MLP neurons of a small language model. Each row is named by its layer, matrix (gate and up: input weights; down: output weights) and neuron, and shows model dimensions 400-495. Each number is 500 + 50 x the weight over its row's rms, rounded and kept within 0 to 999. Numbers have three digits each. A neuron's up and down rows have the sign that makes its largest values positive.
After each neuron's rows, "fires on" lists the tokens most often at its 100 highest values on Wikipedia text that the model never trained on.

L5.gate1248:516504534460505488531527520524474489550456472460489542447389494436494426597471508503521485507487502492470499576451388487481425478633590449405507461506459545399532460543481462455475434543445458476500399548464492465439430475448542452371562567518423618479583579479576523480529469474480518580
L5.up1248:577517549432532545555345513494521511496542475522494466560518491523571504471452496631492590487431472470534559529500450498526490559544466481519546507470476562589372432469464525445404546511521633495567516459466477588509496474481517447542497494486551484531524535374548490470476500483469489516
L5.down1248:507564536543459457476521597402493439534453489530523404451510462433459563469415490533513578531488439420470393538552512543447546441512478490473502525474470505632480485495508488621489561482475616568455574514449526582489565489503495525478447534516630445495536467522562421529524604464463526478
fires on: "| ", "who ", "that ", "for ", "in ", "at "

L6.gate479:565481524532455587460509574547550403529469509415448484411463488491407581468652530471589505491542480449572488464473583467428477456605509613445489540582430528402513483514592473487522527493528524491500494505531530451512522518538542453530457549530421434446539480402562605421527590520581523523
L6.up479:607482476507528551566514557460554443385447476541476558543494513504519424580514562538465478548531499476540560530462479523519548453436461461473456446499531569413500448498562599537446411420548468489431465555513392464570507559525518566528533458478449526451453485460539622551515542501476499481
L6.down479:430521511521458464566493500486540549549542502440475511529515449446394477492475507508432626561535457435540606571474515481489326474529473556445492516515559465588435539481406514527525499529500443457485487583546566472551477442430510522515518544466431482441563465555505523502444457509467480541
fires on: "| ", "- ", "AUS "

L5.gate949:389554488412483430435490543532460433508496393477494567529503533378391477534472538420422525536508493486579475568581417492472491513377527457554503533522452523506488620498503526518464396422447440508447529504472459524487495472489453585442491495459596552509477551391435575548552471539467513548
L5.up949:449490527496539588570451509454501482507499525470549447554466559533506468476554437500532474528481523512417516416552519499544492489505466488442476563559518504427453453478483510505499490500451569406549562464515502574541535490544488531522452509433457526497483438493452443471434521499490497397
L5.down949:451579487477449438515499461537438493555470524500530428451554509520499512502461540440481444541354482450509507508435565471564490505495622482557559455503456599553519536494553477544510480551486496624496543511449525482528491478498487517506595541477451577514526577497537497497488471480448464548
fires on: "|", "/ ", ")", "(", "."

L5.gate591:495482565469421529528518452476526603450550558522465481560482480628474535540407577511420564526544517508567448540442512517467530589489469546517442557521417541514403509560463493532460493465503525539448436497525490433504543505514512485508440564451577480526521412503420516505484561469532428516
L5.up591:548444479452521587464529432516474462591495471499421528473492595513503524492472466529518437456467626462545480437578442471537533453446431547506528509525538467536525421493470411501462509454573549425521500507595427504498384546592548474472470538562505523468533571462557524510468520492462577591
L5.down591:537466594493464485449543442532584413518475507428552491478497381457476548549512523459448543475544518482391514564403510502443513509437533490530530500459458476524472456413440529436442591497463470546468493543557497549497447458627467412343541507474532545473534489492511385566519517420513488460
fires on: "the ", "and ", "from ", "of ", "his ", "| "

L5.gate82:541530593526489473461524460459582442486477456488517503605513565469480606554494421476449419517559479600391407538420549455480451517582574472468523468521509585383554455489548407461527492487467534564484501605522524504576562516521487478469517574543436550501534508495503416493475582528612402556
L5.up82:430542586523518513582449538494481408542498421461428544488479531553475529493437538493446476564524381564488432532515498520351489500533423499475424495528520440449505490442532526538459532433468508462444561524502377492482481431537532455481450422544451564492536524543490446497562415518544398462
L5.down82:541559507604528572395474438510525475512487432499480506523428524526447506433613517533513531515455488435555521539446486457417482499458417570471545506472503459506452428511552494485465512484451528438469554492609528574545467548406445565469603468592503494483444447585449477417535497476482463474
fires on: ".", "| ", "\n\n", "fac", "LA "

L6.gate58:471506493505560473356474482456455515489491495507533521503561548519620582481412534500552575535478582433479370527487506537538474463592492510538477440457469516461516532543444455590487536411493374416629541528387641482454470483536487470489619522462532496540471382426495525523474550501484394541
L6.up58:548489559428500499493536433559430529482579515568467520475478523588591535569454472478513539550527488583508399528546558496431494428519480517526551460539457475543492506499474525511540496451423474481520610506462509547572537464449529538559489528491515495600598507551471463608417496502441502554
L6.down58:426547520543457496429497534540482566499523436493427519488456514474549531558534514463578430503515450512561581574525569482538582511461510530585505510434517502575519434525444478498487429474526429475559494489445502425491565510459438521518555527522498470572496430396505565559490517438614495530
fires on: "-", "'", "–", "202", "199"

L5.gate1305:468397519464497488482453593471595548538600540545605523522534598498453523574354482510436506464491466542590454488451442492468471496596478479548469531529572462484507536524576451398503564607483451541549463570581479442455595527547427386523460551480455537554493459454530494511505463544457520440
L5.up1305:539568461516477515559512513539477554497535444509493497462497449431516560522509492426505512487486636460478486396489471508487523563447384440518488411512461553405496522555459437516504518549486389479528361505532459468523498551484476428501434478416530564477466511494567438502527530533354481479
L5.down1305:443426508495496574417508508494496462583436535424536491540425451610497396509561481490477423428644469509451569468535475482565584527483440514592452502579537489520534534501520534525463537465643552439509439446501483513417437485468503527449495439466548477503541489585471529524558535521587510448
fires on: "as ", "| ", "or ", "\"", "(", "a "

L7.gate586:545450526495526577545471495447480480471504404498488462389545472509532453617522453501520513520527461483498490504542533471448509539544574542544480430532487490458501448479492482580434497483519550520538484525559545578545368455499468524427503572477426415548520458659521544485607553530583466569
L7.up586:516512480527476493433516504610508450585530556471423487515410524516491566559576568493429523484492491552508481531582486442457532547613482505507536578533599493443603537456475524453433488538491460566594408438462571523526437497504520493481393505514475566592390539521467504589459437518460488512
L7.down586:478425485507534512470436453502472430537445493486489411417542470526409509475519569463453580502414544515515592532401407575505596546432442563503456527555508412461464532610563534472446467518549492481546540532596458471463660494422498529503448443426474504572600526537435461501477484466540548408
fires on: "de ", ".", "t", ": ", "m", "b"

L7.gate540:416551478483554553464659572529483444455447451485520485406487546423542483534458466526557489453475498620469479501479564436488491459525480558519358510475479503457481531559515425519533490445456465564477508485553550452462494566492436502476455464505461512542490507366456502401481510509551531571
L7.up540:497531472465520571513569544434548456497465385557485537522509562512479466486466459461535516444525516535457458557543530528458506440482483445512446519457467543543557486516582478520436485566472547534609520492558511472484507370409580512443474575588471517525425457466451558459440455422445526530
L7.down540:504534571598462545546519420509515399482461615478512435504483538435563501461544521479554573449485545566524465450472510536501382483486564509567421462449502448481526461524567574562437493515605544507518555455464493517517417510494525495585409394513567583476519422477519511452526558498512548489
fires on: "R", "r", "B", "G", "v", "N"

L5.gate233:459516495470479480638397467474523539369487561520481564436461596504517438579515433468498391549403462537373501396456538576483499399469505491541462517513482458490504621509471519435511515556558375452458527508569490598523425415497566515515459513489537521423488469554526524486522591566507446460
L5.up233:448488447477578510455519496519488485517471538576546495496569572555498537559575459455608471480521485525496460402558521519543527509553423543451508577522498441480448562447448431475513539542488565533537541506502382526542393534559577514482527485517563515588425418643502438506396491437411543468
L5.down233:545445438559438593552553449563477500452526462451540595440464500553573427463432530516545524528420512542538434480544512478456398562532533527447587475462547386517540478507484446461495534498504546584422498580498524572487484542526595500523490467474508524516529491565515443453460415559556456578
fires on: "| ", ":", ", ", "of "

L6.gate715:488485527495488451418546501453554518491513494470565615582536532461443513510565499445476498554479410534447438454494530541444510457610403438531562511512512496509514455535512578504530552429539519530555509495578516429417524485559522489594492501471442564627511495548434496518471499461595411482
L6.up715:458566483509457429526566493507546521502537509559607496541463528540482443434471463446521561487460456453503483444444560557490563518466439505451484565440528432457498611537573524497478463570497489433496481480555507521505534520569517498635399412521539520590512456500434436446551460473537428377
L6.down715:456455503510553608483519460605586493462422566449434519510514454479576526502442512492438366480593514404435507432509543487480480509483533537522550474523547500549482483409497531388570520539465492466481504477459479429437452556521462551437538407473430486510471540542505510621468409496542487430
fires on: "the ", "(", "s ", "| ", " "

L6.gate1098:477558457527585568401486464464500495484432491566487488528416620522516477510478436510540467439525581562564473486453513582488509427479479406495523423475441444430437412408540373576483447416528543455487493432506525474450531555444521403427573542445581457566621512439492489459516464486591409580
L6.up1098:486508509462542525472554510491516477460537499522466459502494556531568463498514580489462548556566499444457503410495476444490549465444420520506464447461447500492503440532580510486433444506536472552489452588501435480566540475569442419507477617545477394535454481504479561475584591493468434530
L6.down1098:565601495473493587488504528458477558491481491564538399530536611546582464477634585462484574448408431520507511466580515485395556600463599494507530572487462630451536498486489444489567525491495418534485463490521401524549529553555538433537593502494566391442497577529465488547551496495528526458
fires on: "r", "t", "R", "no", "series "

L7.gate236:486489582539492506487508409589391529441523392492478539446502553558434588505468531564501507523470545479462497468581539511429478545596499450534496541531464495580569601586463447512494473511457497499488543597579542586494413530500425517527528553491509566491524509439540523470474547643532424559
L7.up236:522487627451520599500454592431513405557523537527450461599562546599551533419470464434509424560585456467510488363445509491521456546503548487564470474481494472433553522466528548528541543529584581574534505550537520634458590451599419480486570412514448544491535448599488510463479528507614601512
L7.down236:514567542459622434500392507511412359575448485433493525594500544509545482445496507440547524442577515601482494460473525368498508410379524489527569512366562473473559522472425566547451525492565487539465463542542481502456561446476461552599510474448561586553527513487448500537471522502640481669
fires on: "| ", ".", "(", "were ", "|", "a "

L6.gate112:496521526451463442519551577513500559502386487475558446413522542521432494479420589444432492509452437512557536571603502394521577485499510546504587481594542551538478462571503480498553478571568482516472499523402492565518493562535576440547488534542448461521589496426537567519552473456610530471
L6.up112:532516499435536523545535450447496417498552428531533584529513512426503486528470530472513489465485568490527507462612586450534573567494493567491485503575479477453457457497501624475485517482461424563530504471517491409547469493471510497556515464579557527424444421434456514487452500572535471462
L6.down112:528544529513483550486417536474485430575507456562517488586486498424533545499517485498496549512540443387561364400482481498512558502487432441511389464538507524544474510481473394503429471557571548463414441452516524538534602502464501471441409506514515486479475533544537523515540513490462575542
fires on: "| ", "W", "1 ", "- ", "2 "

L5.gate1290:515617509450488503418580435512481453483508534484481515555564482517506480597514475480523518474631443479471479505500520581480492420489420533529481506541528559413479419592393517435488521557601459463461451522500454503498597558569470418471548663617513463521582568533527555475441658496471519531
L5.up1290:455467408614450508415397555525552529548490522524614496543436497493560462424444488620475507535487510508520516376569507459530608514505440479476531537473437505561469456442481451492455483551479575599470498532601451458446496487517467398529524521510570445526454515482502493494619583513445460413
L5.down1290:498454522533442442404460498504476605495451475482513483490528504492527620537599490535501529504645529475577514526370525458560442523486498512493448442576506541484522533540592519556385529539528471458493558541456478470518411546567467444486552457510518525520516441522591491494484445470522526469
fires on: "| ", "- ", ", "

L5.gate1284:531519447489569509549504521459514549531551390511485455502487533511463481555554527467447539573381518474520486570431465495468609489436565482517519545511520435461365424525459446539461486559467454526527440504435564509565487494496510501531499508466537518548362538508602519448522616502528503440
L5.up1284:508438571482469510519447481527459524435551485437529435449590489485558535496609573447431526578499519534596432589462525462400513420535469522603480602528533451421556488567537486482496432546499423418504491593476518494504543437533508502597522444446435531579426587474451494486502499565547472500
L5.down1284:549531508474528530565449521488510541544433504521471392387518511486532520530513585509390478465587540447554519465485539464555463507486485402428461603513469558526575524419515498493567577435507486486531443487489541482455551486519416508434466546530605538541430498573482420494505593545448528563
fires on: "n", "f", "d", ": ", "m", "ed "

L6.gate553:468499500483465554475457515457472558506584527512461602484498486572473495605451513478513558496571596457520471471554540540476468607414502505548460499477482562452518456519528562516489567559518479525582406541462543452492514543538528500511424453573499528537552541555453504502511528474493540457
L6.up553:506415415454475528504486532486505530558446437485490493519570509583553477506394525556472467576512478458603435536543493474538388483458500532485438596452473412449595435555562501468517502558558540540518456475384436475411505416429495485499424521441504512586446456480501409572534454452587605471
L6.down553:489509483560461457492459511510464448549501559508446507469530457522544566555445424508396539459645526450588523534473483547486534460471516492539550566520470528482576609416503501501498490515592473500509574529545415435500540618477498503515594516504458469500469531502564511468506536465527459471
fires on: "M", "Mc", "F", "P", "B", "J"

L7.gate1055:537505532480486530459440464457432511458459554521495593500537569470451463446461483452502529522491461484495390451513456576439568515601502400570558491448526511528487568499575508536488496524433558445527429663500516527557542587543475582491447577514542535505579448473564533446541553518526499559
L7.up1055:472592583493542541481443559437511410510527490531438573510461634544531451521454479585522547460559460508476487518516561615524521493517541434471581546573501414525423405456447417518504503494536512467550624553540448509601523475539516462540556608510516583521476504556454456517484449452543585497
L7.down1055:535455490525520482494646530555526543494454493517436484475623504464533476377426551511542490460497498519485429548573435583564485535426555415526538521507507481456505477402620545437492533432493458490511524435476506483505536509501589542464465460457472460487478460578420447429419507465461431571
fires on: ".", "| ", "–"

L5.gate411:614491543597548491463478495497497502392469481434430465548535551534415541438452452443505583526565445544451464487595465519494592433478472482435489495598465416574461460497435492498591382493574634452479513516491483492420470512443479454579481501494414501557595529448644516550525573456579497459
L5.up411:634515551509535462462447504532429470539484540495455465495403487532460506466431460542472538539521494532443515507510486531502486498516519470521418473464467458594422488522401488439565436539501519516493460436459480451477526532561428446557558475555423398506485514499475541521591515466467507450
L5.down411:505550501491501423518493490516496530433431432521505448513499431419515512511493483580492552501487496505460514452436620506498444511467420520517529536522512475572494425481472435501480487497523542514555505551515506438411447528469518527445511469488446424578556461525540517465479507455517478468
fires on: "from ", "| ", "el", "p", "k"